Weights of a small GPT-style language model, trained from scratch on English Wikipedia: 8 heads of 64, MLP 2048 tanh GELU.
MLP neurons of a small language model. Each row is named by its layer, matrix (up: input weights) and neuron, and shows model dimensions 224-351. Each number is 50 + 15 x the weight over its row's rms, rounded and kept within 0 to 99.
Before each neuron's rows, "fires on" lists the tokens most often at its 100 highest values on Wikipedia text that the model never trained on.

fires on: " |", ")"
L8.up1518:53 51 66 57 44 45 72 41 64 31 35 41 40 34 54 58 36 19 65 27 64 10 24 48 42 72 44 43 49 69 57 62 36 75 37 52 52 61 79 53 70 46 54 34 44 44 57 40 30 54 26 56 46 50 99 51 24 36 46 54 36 42 59 27 66 34 82 39 47 56 56 37 65 21 39 77 82 39 71 23 72 55 44 72 50 60 46 61 74 38 65 51 59 37 26 46 44 44 44 34 59 36 40 45 44 61 32 71 56 60 45 41 28 31 38 84 61 36 75 56 60 47 60 55 41 40 34 59

fires on: ",", " was", "),", " —"
L8.up395:24 28 49 75 49 71 59 64 64 65 46 53 47 45 47 36 64 50 58 43 75 42 48 32 36 46 43 52 36 51 40 32 71 42 59 60 48 45 35 45 36 16 38 55 67 49 45 33 90 33 41 32 51 16 57 42 43 78 46 51 46 38 70 52 59 71 66 55 56 38 70 66 42 48 47 57 47 61 55 81 52 72 67 50 44 70 65 51 45 53 70 35 58 62 37 75 65 39 26 42 69 60 58 39 50 46 52 44 51 65 32 51 35 35 30 73 68 68 50 48 48 74 15 73 69 61 26 57

fires on: " the", " in", " of", " |", " on"
L3.up421:81 56 24 38 41 45 51 40 44 32 41 49 65 52 68 34 58 69 53 83 12 44 43 45 49 52 59 73 59 32 47 70 75 49 64 86 71 23 40 60 75 44 49 48 47 64 44 42 29 57 58 48 35 40 25 51 63 50 66 48 45 23 50 94 61 49 56 71 61 45 51 67 54 71 64 73 63 52 69 52 80 50 46 47 39 26 68 73 47 71 31 55 30 30 35 56 21 71 64 61 33 56 55 53 41 42 51 39 45 45 42 38 46 46 46 47 64 47 41 59 51 59 39 56 54 40 19 48

fires on: " |", "|", " L", " W", "."
L8.up1887:60 67 71 34 15 71 46 53 44 41 87 47 47 33 52 41 34 57 46 39 46 61 63 52 46 45 51 74 44 40 61 67 72 80 74 71 57 52 66 38 74 32 42 22 66 16 34 46 31 36 46 49 73 52 38 50 34 41 64 46 58 53 36 49 50 73 75 45 43 49 66 38 48 65 67 36 26 35 51 43 52 67 25 33 38 46 36 59 42 52 54 36 56 49 64 50 54 67 58 28 39 51 49 38 51 44 70 53 52 34 48 67 43 53 51 45 39 54 42 42 27 54 47 54 37 64 96 59

fires on: " is", " a", " was", " in"
L8.up327:50 58 52 48 54 52 30 62 64 63 48 48 82 37 49 41 32 65 70 61 51 54 78 62 55 54 74 43 44 60 54 30 46 72 23 81 45 28 36 63 57 60 34 50 80 58 76 48 60 48 45 60 37 49 33 40 46 53 22 58 23 56 67 65 66 42 59 56 67 28 46 51 67 32 62 55 66 53 62 83 41 30 59 56 61 47 46 68 32 30 54 32 46 55 26 70 45 57 94 46 51 59 55 51 55 69 52 59 51 38 45 41 27 60 27 50 44 68 45 74 57 00 23 38 44 66 54 50

fires on: " |", " St", "."
L8.up418:62 43 46 89 32 26 59 20 52 42 28 66 54 39 62 55 51 37 58 33 46 44 46 31 43 63 58 44 51 75 56 50 53 56 65 36 69 73 41 54 64 40 99 96 62 35 55 52 58 34 35 71 48 61 65 59 29 44 38 58 41 62 65 35 50 36 70 55 45 50 78 41 66 44 30 46 74 85 54 61 69 75 32 75 58 24 25 32 64 51 66 45 57 70 72 61 47 19 82 46 40 67 44 33 72 60 25 42 59 51 57 45 53 47 73 41 39 50 63 48 54 63 52 57 39 48 46 43

fires on: "|", "–", " the", " |"
L3.up152:52 58 63 85 38 49 56 41 65 28 49 69 57 44 70 67 59 58 71 67 73 36 35 24 48 34 26 40 48 41 27 43 36 46 60 48 56 68 44 61 26 55 58 43 30 31 79 46 63 30 46 67 33 56 43 48 28 43 46 59 23 62 70 52 92 27 66 30 40 51 62 75 65 40 55 41 53 59 52 34 47 44 54 43 60 43 18 43 55 54 30 50 69 41 43 42 63 39 33 63 42 60 82 45 38 51 62 75 59 28 54 63 41 51 57 56 63 55 64 55 36 39 54 60 49 61 48 54

fires on: " is", " was", "),", "ian", " both"
L8.up1818:50 74 57 49 24 67 72 46 22 56 59 52 45 59 71 53 00 57 61 58 55 55 40 46 36 46 56 47 21 54 53 50 68 66 26 52 21 74 36 93 44 55 65 38 57 33 40 47 65 45 52 58 37 64 57 59 53 55 36 63 38 48 54 62 43 69 84 50 38 60 54 33 38 56 47 47 55 55 51 53 65 41 65 24 50 50 68 60 49 69 76 37 62 56 55 64 58 62 31 56 41 54 42 31 55 49 38 43 22 75 45 39 32 52 46 38 40 63 55 48 51 78 54 77 55 62 67 61

fires on: ",", " is", " was", " it", " all"
L3.up953:50 61 44 38 68 74 71 35 73 45 42 50 56 53 87 40 29 63 82 52 76 46 24 35 53 72 58 45 35 61 44 33 28 99 63 25 37 65 44 53 26 48 48 48 63 16 20 43 51 67 59 56 68 23 58 47 28 70 34 38 33 34 58 38 59 66 63 67 64 47 52 41 34 59 79 65 61 42 60 58 33 30 43 64 44 57 48 59 26 48 52 17 63 54 41 62 23 53 64 64 41 72 46 45 45 55 64 73 65 66 36 55 33 45 47 70 50 80 37 23 74 37 43 55 52 47 68 69

fires on: " |", ":", " (", " on", " over"
L8.up1306:63 40 45 32 18 15 76 53 79 42 56 66 54 39 64 54 64 31 68 50 74 48 31 57 33 38 17 33 75 24 40 68 53 57 63 44 61 51 51 64 58 40 46 37 41 50 34 76 42 40 34 41 26 65 45 72 59 67 57 39 47 52 57 75 57 34 30 63 62 61 54 49 45 31 51 45 59 32 67 47 57 49 88 48 41 44 57 59 57 76 64 46 56 36 49 48 28 51 26 64 69 43 76 63 71 61 73 46 50 31 63 22 84 39 57 23 56 82 54 44 51 64 28 47 32 22 42 58